Weights of a small transformer language model.
Size: 9 layers, width 384, 6 heads of 64 (2 for keys and values), MLP 1024 SwiGLU, 17.3M parameters.
Architecture: RMSNorm before each block, biases on query, key and value, tied embeddings.
Training: a variant of Muon for these matrices, 426M tokens.
MLP neurons of a small language model. Each row is named by its layer, matrix (gate and up: input weights) and neuron, and shows model dimensions 256-383. Each number is 128 + 24 x the weight over its row's rms, rounded and kept within 0 to 255. Numbers have three digits each. A neuron's up and down rows have the sign that makes its largest values positive.
A block is one neuron, or neurons of one layer that tend to fire together. Before each block is what it responds to, as a language model described it from the Wikipedia text at the highest values.

Biography subject copula
L6.gate33:111120094133113131128126148177109167073126164073158094155120112124133151147162163134109107129129150144123145141143146145111117155125095114144093105136117171107097204102112160112119149144131153123100130117106108180129095134125140127093099114117145140153132091117166135129145076095107086097147168145134100108145132106108105179136133099094097105120128097093134125110146111133117153159140
L6.up33:126114139170157129116127099141112117170138123153089107119112139158122082189127131133115145104095104172161102136105144146094108087126080167141147138107104114134130099108131124100169083129132167130129110136129140121117129156117142160103122133149111111148177145067163126153125124154137158103126103142124120128129144158142109136154148127155107146138124135128129102085143118102114106112155
L6.gate479:115131127104118153138170136114140137157131101159115156136111155098155106133148121126093156141134107131109148108173152175140143102141139128117119122093131117126128128115111172110138150136057095136125094159170097113159106138102142155114157105130146134141143103101126137154113182130048158146146147137148170124131152099117150181193161125111130169099118118122168131134150119151169164136174
L6.up479:120165139139119160128142157154134175124122127167093129148107146162125132143168070112092102110105122165108121097152120120127162070141067109123148164074105088111151103144081152150118115117134141119116106147170171121152105150103157166132156131095128139088159112132143105113144160138104147122119105169137129165109137085116110158121127085130079121111146108138109129139150143145140166104165
L6.gate620:099120170128118148114128159141152152110127184137100130141125154110118126130142120102145150110140129136123146131107105110109136111156084156133129144127171143171142152121133125112141146121082120159128106097113133179107144143166158187133157120113070075114131146112143078148161096132150157121113126156153163146155171151127099170100086164108103136113157151115114110176132107118113096113134
L6.up620:119140128097159114127158077149124108107117117119142085130122158156113111126122122150143097136144100110114150143104132127138120117119126137110093121113116131168119139150120120092166138153135105163130138119076122106133132104182142120090092151116095161162138177136127113164133138084112187167112132132125154147150156118112127154105107153101130165134126125098110146128133162090110096109134
L6.gate758:137136130111135123109160167116157146141138122138108130121149140121179089123126146162152138116084116136111149111131101142132155140125144117137148110135084150127139123114125174122164157158102102146101059068095141140114118121137161128111167111187156156113185064143125136125133071146063159119129150177133144141122124154142121160163123152084111107160125145128116113088174152128120105149136
L6.up758:128134177118146123114145134126157174163154147100103144133141120129145128137110138149104081134087123130130115095136148123107156131094114139159133116094150092101130120135102129144157092132170105133121100114150163097129122127136158125126135145137133164145091142142134111142148099122091135073115181138111125108162096095127094130116087124137098113159132118117138147127153147145073082135157
L6.gate770:124136144128076147108114097112169165137113134164108132103140146104092103114163137087130125157114138096154160125084127112123157076131106118104089149102098162134120116139120114109137143153095128157119133102108138174125104083134142113126168127076121133076138129130152124096157154149110112150093155096143146108130112119156102123133130114094134169148091092121114126097105095153146098108125
L6.up770:138092126124084108148137091117129132110127177141133047119106155118136104153152092156127158129084127148132135127099161127127145107136132091189104109135102163103104118169151124126117156102127079142130128118146158109108149153106169121146128128100093124099147125154170151153153087099080111131159162075116105113144134128139139145178125086131139138108136132135127100172121090134132105123102
L6.gate854:151176082100114112126113139137107163109108130088161164133083118150099135139135161170097115159198113103145144090154158133119117137134141126116136122094104143106122132189165136124098134144101130103133138113112138156153158140156123154135125159101066118172134086147105161165128154092156098167128146126157186144144139106159139137115111139134134128146131096088089160124140122093107081123154
L6.up854:128118161110120133087114101113128053149175103163169139102112146118141117092088124151126104156121144137149166181153142133163130100107151109140131124094113145073139160126118111127150117103104169138156122106136146114155150117130141099114124140127138119147100115092120124148102142132111101151153147156120116137143112126150108132135133148156136166138145160162111137115116131118110082145106
L6.gate957:130138164111151083111109124157133121095132106098128121157147111163133137101160065158132115155133124098136122115119118194114161152085138094138142116127162124132120116135145115103146134086105139124141116122096156148120167138102132124149146079157125124183141125117113155134140138115105175085122094087121135129131123129134104076117070169150127110115179093086085125128160123173089137098159
L6.up957:125164115121132087133141125139146123101149170135134127170150146137138114122130146140128137134149155112145149108129155114114108089133146124138143099105121088141117113166110144107147182150041103140141142117117087111090140126149133116139161152095130154160124093126138124157121127126125101149130099149167112131137086117107126072125124095110085121146139112131129101152137150164115136125142
L6.gate983:125145099129083140107123124118153117104126141111088163139123076137081098106137125140106092145129125156145121135154122077133179126105113088121166106114160121130127101127113160151068125134144123122172114112111107137137166111085126118115135123139128046130127105122139129158139138130079123140179123153124107147161177111163111174179124137179146139164123129104141113150114154136113143121101
L6.up983:121131143123126147111140116101147083131174144131161122146159161124105124079147141099171163116126116122134097114090097107139162116174127138095121082113123156101138143180120144170107118128139090150115095085127131131119101132107139128127144136131152090130161130120137100144131152121156093116118145136126105129146163150086104116155120089144139136103088134140136109085155122099179125091132

Attribution verbs after subjects
L5.gate247:143119175152145114108147136126135135115125092120122145096117115134122099104135154114132140134144118163122141133140165140101101080121123087133095149090145114138103083097136142112127143144134150167143117090096145129105139113110106165117172131102131162096143143109128130107120126131126114146150094099121143131122142159156098127138094131154139140146120128100109137153167141108122086100169
L5.up247:106123126165153177135123101147144089122119095135123149118114130155119127131142120143135124138142122104063100155127115159112119121104123075121128141111130118110155153156123138115128130169165116140083152103114107076114161137162094115136137135184171151138156079178129150139131137107142148142104138162119105142085129107143128113164149142160120107115112094140085142132109082137099135166115
L5.gate695:123160130133148133137119098149118135128119103139155152133150133143136122113134110084118137078136119098163110096156124119121126132153129121103126133120142116120121100133125153128184154090123122188129185133131122128157114114143074137102118160122182107137117155100104137101180115103108155156145129118143144142155097131104134122124119160099111124175094117091109184114139106116142094139117
L5.up695:111138079135197138114122113139093163127107112110121193135125083161080140143123138118136167125116115109139130132149126093175115094118157156088085155124166109093104137120127113133159135133117133153124097108110172109138158104136058155119112154112157142128126116099101105111160136157100206124135116102153166113163138164097127101134149128107138136095125089106077155117123138140132143109116

Token after a subject name
L5.gate385:118121136103149140109117135080127120130166166146145157117170169119116096152153096158130115137119165141129180115124118171128120137138151122117097125132070086147145169128080124130086140101105156134119142173101111064125146136144175119125135121127119110133153118166163130110158138107135124101164119133114127157129116125117132111102113181123096097109096131141160150122162113101151136115102
L5.up385:072141160099079125165090122131132157125101115123049114134106134164147144141115144149131138092116120114152143139101122087097129117136117087103108132116093104123125119144111101089099072078121129142141141149120133121127097123113125143139131123167096135134150122109121151132133137145085128133140156109118128144112137133136145135141109127128154139093151109131111150153159133119161105140094
L5.gate954:095155119090172115140085127144107156119139141125155166142132159130115100125151103142159118149113112101107124120124122131124179102101152140125132159089119115172161141141111144129157141165126128118101148126113186109093143140125156148116118115105114076102186110125130178132118133138084124101126131133127133185117119119134149116110082140117166138136119153122122116096119138108167145104146
L5.up954:136143096129138146113090131103159114127143103131117104076112164104115112153102109134154113144130148145107145138097139098117142159115152164155114125139192124111125141094133134136114128106137158173165134161107145143146127156106133087080155133151127177110150164135128136131077146102102126155066150128112090148097082152110123136104124128109095152121154157111110103108114138116154125131157

Comma after introductory phrases
L2.gate102:127163144072125131125149126121137110150126153135144151125111095115127149146109114133159118098122092092118079151152140115109148143151157135156133102144119142125108149132128132135155155128147136144142109106157112125149147119141133124135140136110119187117164144123103108116147136143153101138134092146115149094162114110134090166185157135111144123119178128136116103152091128165124169140141
L2.up102:099108162131140133131139115128107042154179138154141128121101136132150128124102086099104123111134106141142086161168117123126092128125161139130135126153132117137097147110141153141125151082129142123097129125124102147126168074126133113096133189111117168119164159137084146101103095134135110114157130130114127153149155168123143126180146137153162101123149132180136218101132104135153160080167
L2.gate580:147134136112090133147123132143134096138107155162088138117109116182170121173129141069134119151156141100125144099128095139145087116154136138179111162135107126122126082118139167151111091087162164097080112108090123116115156096102125150113126169111152139132135092094120126098135125152147131128140150125172151163129119140105157145164142116154139102137148138167149156136106162107154117156102
L2.up580:130133090127069136094100072112148097157159127145130089092144156154108120121139135159094132132158117157119120103149135144168115143131143128100123081147114118116139165165080168164123131135116147104144051093128124135106156143128129102136133167154107114143143088156118084109145139122164135141119120137133117144147145117121105114139097172135129107061118159140137088119163125158135149115131
L2.gate876:111119148155158134164153137161142144147135144144119124120157133142106111121135137143163101121119129111167093126160110152127154112152154113083102123144131148128105127156134166119127127119158109126123132086132095072118159100101135122132131139138084148126162146161175102103110077122180111129161099135150134121142147146110127119125146125164116135105139148118117106123122110153146153095156
L2.up876:123126119141148143130107116109111088136133131133138122162126088131127144101122094098143074121117101081115151200118095077160115144154140127146144155121101115197110113146139148144122181123117121117154114094134145111138139076127111032120143146117104095150108131116145135123131110132150145141138137154102108113167137164101085169108129079157177153110096130151134119159126100111120180092145
L2.gate952:153085105094123157110159092111152070156100171123104119094141114081158098136130122127104144161095120094112064124097111108122110097149148121163105130164140139145143152097143112168156116078139123178126187112148119140120067112126106118123130117109131170116122144096122181106120133168158106111145089118140093135147160156124126135137112115096112136144171159127107107114135125107145134128130
L2.up952:127048148161132137138152128117143112132150139097117128116127067110135111130145171140123138147124169078086147132100092094161111121140098135169112107153158104144125149121135122150125091128118162165126105114134137083093101105162105095168142136109145177124144121108124173144098118125123119170146128153132135111135136169114113136149114055142123130183129180156108121099133145133119107129120

Defining copula "was/is"
L2.gate376:131155109101092128103094144111159110134135115123139093115110162095118123128153117137149114137116099111122144166168128153117123141164134129112105125120109122094103149129131092133155084184116102109122108089133116096106129115151143126085108101079122156097124092126105137114116135158065125152131137119132144159136142137134173100122113160104126175121119109130137119141151115112115148110152
L2.up376:106149141145123127105113097074109081121134189147114089152105156091112103157098116146150126123104127154122106079158162149139111114154175164139113132110152072140137132130156062161150074162137096151087091075065117144139143119113104078066122123122104149115152108132129133098153107155140145181152113117141123121114134097088172115128134138087122111114132155099121098105147110123071105107121
L2.gate608:112137120161161105161128088109133131106120128140107080151154150116119112136123116157132168137174141130121150102156070116124099175157140108132111131128117117133152154110153135151114098152100149134131119103104144126153149122116122148098198136070097121111157132153138094126128110118090164117152140161133165133101124175114173120106127155106129117153102147052110139141125122149163135081124
L2.up608:102161120133095132101117109114124093146159136150153136122154121121122151139123099148137080082102158132086082149123161182117122145119139135116096113137186122109151117159120082103127179100149093112140119097099134125113112166124093087144120137164131118160143132097114123083147129135129130159153126131129146140164116123148136112105136130111166130125131165150091136131162134127156118134156
L2.gate749:168116087098130120140096115113149135120145141108157136107157126106175134128110114119117109129109120091125132161170119139164133111112154067102128153115085122136090108159115120145094123132098142118098120127107138113106109119102136140145151129095135143133155145145110132138146139152127128109121175123130109090172102133083129167130070117149090106163128143116140081081092138124169163136173
L2.up749:138163098150166150135112105116158114147148106110113163118080130132118179159120159112171124161168167090129106106151148134138133132099090125067140136128121153147147121127164121133083112194131116128153164089131126086118131142143165141141124107108115161142127148151138150151121153123146160132153151146152174138162109156110157142135159147107149092159146111132097126136120120196138141130122
L2.gate923:102178118107102132110166125086108113041099091093103117077150148111126133150164127162118174088096110103135111093112091090141107154142128098131168164146141139159140174148141139140116124113127085118155144137175114090149143164156137145111146112144097145161185160145123128150127099135112163148133151102127122106128143159120108120125111145113094133136129111095107093131142098144158139114132
L2.up923:086140153113124139133144153133118122105136129132129136117096140152127188101127126123124179104164100129108111155169112110123133158117137085135139051149132181163136159117129091117124104142084156099152149166115123129094114137154129105118119108158090131134131115160095090122106149127168179171122101148148135125196124140161157121144083130116086163100140116137125115178157153137116117115125

Clause and contraction joints
L6.gate12:090143089144152152105133145138142122139091165129134110120129098126139094149116117104147121130154094117121160123101110129116114143100126136109118130103122154168115142131109115126157127151101140057120148135123163158115146110153171154140152158123129087138132145117126167141142080097101147094161092118163152121170136082123121175136136146099116101154117175102125129147123139149090125140144
L6.up12:087142121150110126118149077126139110129141119112138144128120115114100131119132159114110156080144145156111152109139093135145100160167119097163094099116128081108144124136112109150140118110127140089091124085150139143103179105116138103116105140113100125138141133173160134142126143141135103174129122101157116121149119141135110089142088113152130097108147143136123156117169121120137065133099
L6.gate168:137119120100124136096172095103142127146127133134139146148117119116177121162109154093129102140154085109141116109128133138129112134132092086108142112114119108080110146116101088163111156122121140141151127100138130145138172157178140149124123149112105124176161168148108143090149086117111121135107111122110124209130080172098098129117158167081088124125116136120104106144144107153114121082120
L6.up168:122094145139119130154146098132148151145124118153154129147123152098075123115133111095157101155141141096101110095094133156094142115108098105143154164078109118138115159147113109150087116114099148141081122143146142168112124113130123129103127117104135091149144149173143140124092118093142148078110090112053119118118117154155112107114139131071173153123156107132145137142115107124104172122128
L6.gate341:119138113124180111157139144138151121126098125085139112162105129123168139164120131133159150113139116116120127148115106143121129129117142186153121139135106155112164093133095158118117151122172142118087108167098144097157148129176139144124186117157135142152108144190122145100107154150086187130138106121160177161095127132151153098119132142146134161165159186104117106132146134120134140140122
L6.up341:114136168069121168133160115150159113146096140117169139125135127118121112151105115134090150151156137115107111143107063148101099122157123158132124106130110127151112144119134109149126155105155113118145122169134114166205160116146140137134181123088103183134121160152123171136129125142102134116150091123123134112122138075121155134140113119152060140124127181133115090144091114110118124166144
L6.gate636:126118099111135120096164148168135166112131129188129114150122163166183095160145143118129139116118113091107108174119114138182138085114157120096125146127163138150120160107104137131123106146130147155096095117093087129118084097130146124136128147111124115097109124130119155115128106121108130124115143154119107139161156120083148172103152136134165140128133077096144144115137118211143166115136
L6.up636:118121114115125122186141152149118161153144162138129083156139140129140101141129117119126182159165162138121079141101139135173135080109146135072126120129147105126112114128192155156151142159126142144154115170166095150158134123161106122162126082105106133200156110117088132136121125116133163145077114151112144131134149141089129099115128131161121126129106130124129130126132117148136137127137
L6.gate706:125069156094139102110158149147170130164153092149165127127182090154134119113132136122065135166102166084124143124132129108132099154124130146137145137119112136104096170118124137087136158100119143128180128103138153176129124143150146153101155144166117112212132174141163138124161121122115151152135090102128128129146153151145150119127144081104139130109168096097136128118145124154085131127101
L6.up706:163168130140131173120119123122162109148110132133115138146153139138183155144179148123121111110142131145101127120135128154109139151160114120132143119137101098142121117116155135103144117138157098100107113097183122143116134117130110138151128120126156120093118126106087133150110118138088117128136139159101172111136119114145116097124150088118110121160141140114111097137158141150154165082146
L6.gate834:116099122141113111113119110094157146101070131115122137130122090131136149116164113114145146142084146111149135153108143139155093090063119103138087172111117123138122167084155094131146130099101163167086127150140115115168106162162158122129117131113116146153108122119091097110096109161116088115150100127140131127123114123112130098096097114110119129133156159153127125136126105104144096129119
L6.up834:086129141126109158079181138119123125098150121106108142119098148120127094102120169112134127146153095107136119130164129129123162145176156078154169149102172117132082126131101151169165143112127126141153099111091104136093149086179165110142131077161138109107129148121110155111092116113114119133135106140103111127093118134146146139118158120136151116111108125160114174092128100099182145144095
L6.gate844:131131125167107088126162090124148114122163100160145123121118103104160134151121145115128142122131133125139130137110103099130152096087092138144089138133143123144107139152153137116133132127098059155100151107097126136147150120116139104121119094134159164141153143146096170108116125170153086146134146133129083086115105095135164151148130129130116152103136141115151125147142151141075096158107
L6.up844:137079179134158103151093107109123144144133166100128122140141119111134135160172159102159194147100109145117194126172165152164087094120127139129141128131152123095150120053089096116112076135108106140139169139141124156142127136115140149122122136083124123187138128125099089125114119191157109109139133120117149120115114109145148118135124123081186123124132149145155166118112105117112086139096
L6.gate912:127118153105121082157162104105153124150128185135154145128109142151171102131117123097123170146147151112132144188115143102100145117130107155127131145131146103120083153142135104109143137132139095110145127142144087174126140142155147139152152118125106099155127106163161155133105099137118085133183149117124121181129129122158127119117122121139110161134108128155114111127161109121101123122124
L6.up912:088128146111097132097132144159105079145130138156126127133129146113126129102106136080111103150160101116132106189105163124121152113101133144132108146150148136094122118175132127126118106143061136141120123162128119125149122129117138085112125154088099107158110103141085149125108130139131106095174112082171139117139094119142143155128089122129108117118140115119107120113149139094165148107097

Transitive verb completion
L6.gate140:193108127125138098128129140148120171094108091119160153185168151150094129127062154144104158138150137120161068151137104129130149136125140127145145108111129133146158104138115170148141124107139100144151129118139138134149116151118122155134167138154127100124162104110137091092129125150117152124143159126095168127128126153159164161137131123137170150152165101174077095101113102124166145159120
L6.up140:146157094111153156085100121138132151108128130111130100115155169115167137128119139143138156131104153116147141099125127137113128107104122124150077135159069108140114157121129119142149112089155122125127153078129125134147159127140145115155108117117148100134150114167088103112151108081150087090128160136121128150105113111145119134098141100124139142113153131149126133133133135093148184145075
L6.gate436:125083131109133134136165110111140119115122140164078143119180138139115113119152145118153187121137142149137105158146173086135162103124145142142104121124178105118095115161148122153129122136107157162127125125140121103142137160114113135143074164122131125144132101148173139112125129168107141157149112104124108154145118157152119128146158123123116124138118116103135125107118112105180158090127
L6.up436:125169128108135103107132129120144129149097140068133148065131116077129095128126158164138122117132130101132132138152136155139116119151114132153128135135148153134196149130164131126164135145125139093116138178133147127100144147134070138096161127148116085105113126119112135124113144102109111112119128125142154066105114106143178081153109119113133132124119125145153157147193151117143128154076
L6.gate486:103133108114148159131123122126121131116161092118171119145109091135125151101143152171163109182121096152150148156102159143136103094120126094117081132071113142117121150114119164150145092131130139139137111116129114142133133149094088122136095111149126081142156159108076146120127134139150132147168083155148122106126165133126158081139158134110161164110153108116098146087084115154117081140092
L6.up486:110147084106125123133103124109107111152152156132147119120116121161134125121149149157157121166158112148160148128133094136158179125124098081120098118125069179128119133130125122158121089126133160137118137114155160126116154088156112131146123116156135110161152161125082173155156150150116149122171096144162133117137136132151168125168115116123178172155123099107116123073130133173117107121105
L6.gate497:125135093118142143102136121140107115064143081163148153153150095096113089159158132170123138142162135083103116120162171138165115128133124102108127144137135149154124135158100123170126087124178135114119128120132129114120143113132085146112104115169172129147143116116074120148080091173125189164172147121133127111126108118130134166154071142126123150135100136123108178118105132158113079149117
L6.up497:134166116074129149130130095137120114137094067134104154106139088108135074099140134144117126140148133109106125119098153115162093131109115096097156143100126104123110108150102127107135117152125110161099113129116106117118156108106092092160103126165142107143136146126087175120146102117119221127089131104159123121145111161074143134142135126092122135159121119120101170147129147116133107122147
L6.gate605:039144132107157120150128136119071113193115139130152138136109144090125115112133158153125105154156141136141151155127154136164129133079129101123164082106154116142125095155111158171115119141108138086124146135149106149087119124159076136141122114146111119118141147177097120061086118103133119148155107121160134097113085127165150120131102131145179146165129126128113092104134150094117134179156
L6.up605:120145135113132145166101141171119120120098099093126114142156103118181149095115141128139159173125115141092109112145116112138111133111157170116129117148121142111094123127092098143127121097146130134137092145138095063093107142108092115147114114129087120165113132183130125086127124132141149146128110093180131093135148127133173156126126145161098129133154120123152171103120150103125120138148
L6.gate625:094143131144135132124106153176138167078130130139148124123090101101082138141096097161086112140143120105132083149146135135145127150145132122130164110088155144172124119150142122123134172138091121106183144137168139119116148138148194158134131143098096122127105093135188100098152134144168088125151123165133155103160124185138164094146140162124138152095122143107085132134089131110086054088130
L6.up625:093169098164155168099108122169097143130101101104162150107159089111119144159122127112109156098158109125103137154140101155175140125139122084119136147080130139118122140137094106079117064151109152089095152142167123130128106144130114097157100149127097150137142147147110158138153121079127120126164071144153101162107142136110173089165134164130132171063145140124148149139142142117149106161095
L6.gate658:101113126080096185128141155090104118129142146138140112114146127097138137150086146104199162167117135146116108134125119123114156073123094138153134122147099137105126082181105176145106136164121169140152098129160120127138175112107162121124100155148080104118100132148096151151124148141131087165105116136160148129160125097125112129149108123156144158097126117159075183099141145123124137124118
L6.up658:132148118108132129115119161124126135134133152134139096145128076114152166128081126107107170173118154174142157146143099130130124120099134142130126121134082134113153157132082142108139168133128132180145109143104094121131121111136112144142080148140147113130155120127156112135155138118112141130132143117108147118121142114146110117133131159159148190119098110131133130103153119157174180149131
L6.gate823:115135145092102128132154092094094160160157162134160139134113115122163081127150098074110135144141130132110110117135129089101111155137119108099099080110124137159124142135135150126100156132157133146131164107150108124161105116130140120121095138141151119130138161104118148078125171154133130149176145105147061113099130121151137125161128158135155101113091179114113184082143152143115103118112
L6.up823:111155107086093133115132106132136130156140155139158154130174072158164105169104118138159133159161100143087106178141132150117105153159114126135090111121100127131104137144094105134133123130152122173114123139083152122155123131102130126152097140164075123148140145120142169125113126148142169151140110144109110142142118091135127111161132161143154156122131140101084164121132128121120139184095

Reporting/describing verb endings
L2.gate123:127094087117134147149117120130149102107159102155160151119136124116118167145190130144051155111136144120093126121181112129146108150097126140103130108132150191164139082115123109138118139099138121116154109156159120122111100127123139102131140145180133093146084148119111128131142185078132168121121085161162129116118167113108098132131084148134165153161165124132155112097109152106139123116120
L2.up123:151146142120168148146088111115122118132103148157146112076122091115103126113176145151129118142144111126112116135131175136181113159143100111120140117158167161113111175140108157088086150121135140138125127134151129084112138122119122113131139102118112070132138115124132147142119168143117202112125127184125140128112113111137099085084118115139149109120116145097151147106127136146148099132121
L2.gate307:143131150106111161139121111137143095127137101156158143137158130110128090132125127106120163100146086142152087136099146071134116092126136133099146145094101155138167142126186121135115148121151078145174103111132108158128155128169170157128092120186112128098157166099115113117122099160133139126099120134087162134162130104106105128137184119149161104117128150093117114116154131143144121076110
L2.up307:119094160137125147125134154156113147174134108119140138126139097134121130161153152125138153171152105159139108124113116109129152128130108130113121132135098161102186155132162127137142145180139103125154119107114157138142158129159136121153114109152120127144119172128152091128106131132158137138129124129133116153223138097144102118162160155131167113098145142103109136079129129148124124126069
L2.gate758:092101081126136157097081095146105143171146120161156144114128101114139076139152138108116159111129134107116119085160118116145147124133162115092128144106125153164140114131122110120121120102119148131114114169143109140167175111142106120131098127166120108165108184131144142112177173150152149147137101144132132163146143186093116139148099115138115122150131109154084191104109129139175094105129
L2.up758:128093108116183195092097102130088136157143097148141123141133132123087113145147130103143125092148131090140133114158126112150160143137154111127113168091136132130128105133121169105108127124111127142139127130135110115160156133121106094108135109196130125147106169128133134119187171157117148117146172165142136130152128197123144170153087088165159090157159074111122164119083115163156119128142
L2.gate954:134118098100171144134099131119130144122112104144132135062137139137148097126189140093115144109103154075097145150153099132162116100120155114176132166072110150136136134126131168111147115110122099078136156122143134114154107155103124109105073131109093122136097162121121103125131107109162192096134150162132102127153146151130088116118126149129151124115117145161094131151120141108135069125130
L2.up954:133082098086134146093108122116147180111110084134116140063154118099105071129124143154092121133128167071138125140128125127173161144181153139109127115115119121160100134150135127143188119125084129095144137126137130090131108127135079115089140114117082160156117121134123118103153110112132182113151123155091113146142128131119115165140150130112132106146145135126110144076061143132100102135118

Continuation commas
L5.gate936:169141152143101140151147133095100177096182084147155127151126141110143146128152182111154152138138150130112142147102097121138098132087159079143117125095100141149110114126110164124108144147164122151133118101098102147125107139128151107116155145107105090161109159099140102121153120137140146150142116128137131145162109114143145138106131084150122123160113116121098113072154123092094105166112
L5.up936:093146143137118180113128152141105078084103158145140118093135107103096098146142160158156120126158153134142112123076119119106149125128110106107126146100111171120154165140118131147147131100100100128142148142116158137144130123138109120189118163130108114130115115117131134091134080139176165132130129142187137114131149135095105107100080112129121162111108107118090112065089132147184135090123
L5.gate1015:127132111105123112142154127162142143103124134110144170110123098121119169109122094130144107185116092130107110099102131099142134106122118122118128125094128111128131158124129170122108126125137172080191105140124100162079153112171157115111163112100150151128138149097125209141113149125132104141140116090127115130133137175117148093112124116082133101115160106106119117118111146159155084169127
L5.up1015:175080096119144180129119128135142142141098148071104115083181139142133133112127156098105125138121120128124131145198170116147081131142096118122161159155118134089072106117101088100079152151138116192134165152159137122141136109111139096199148156141154137142110121128097141108110108073092177109131122160113087131066139093152190111097130116117099121135117115149075105139133108128091131121140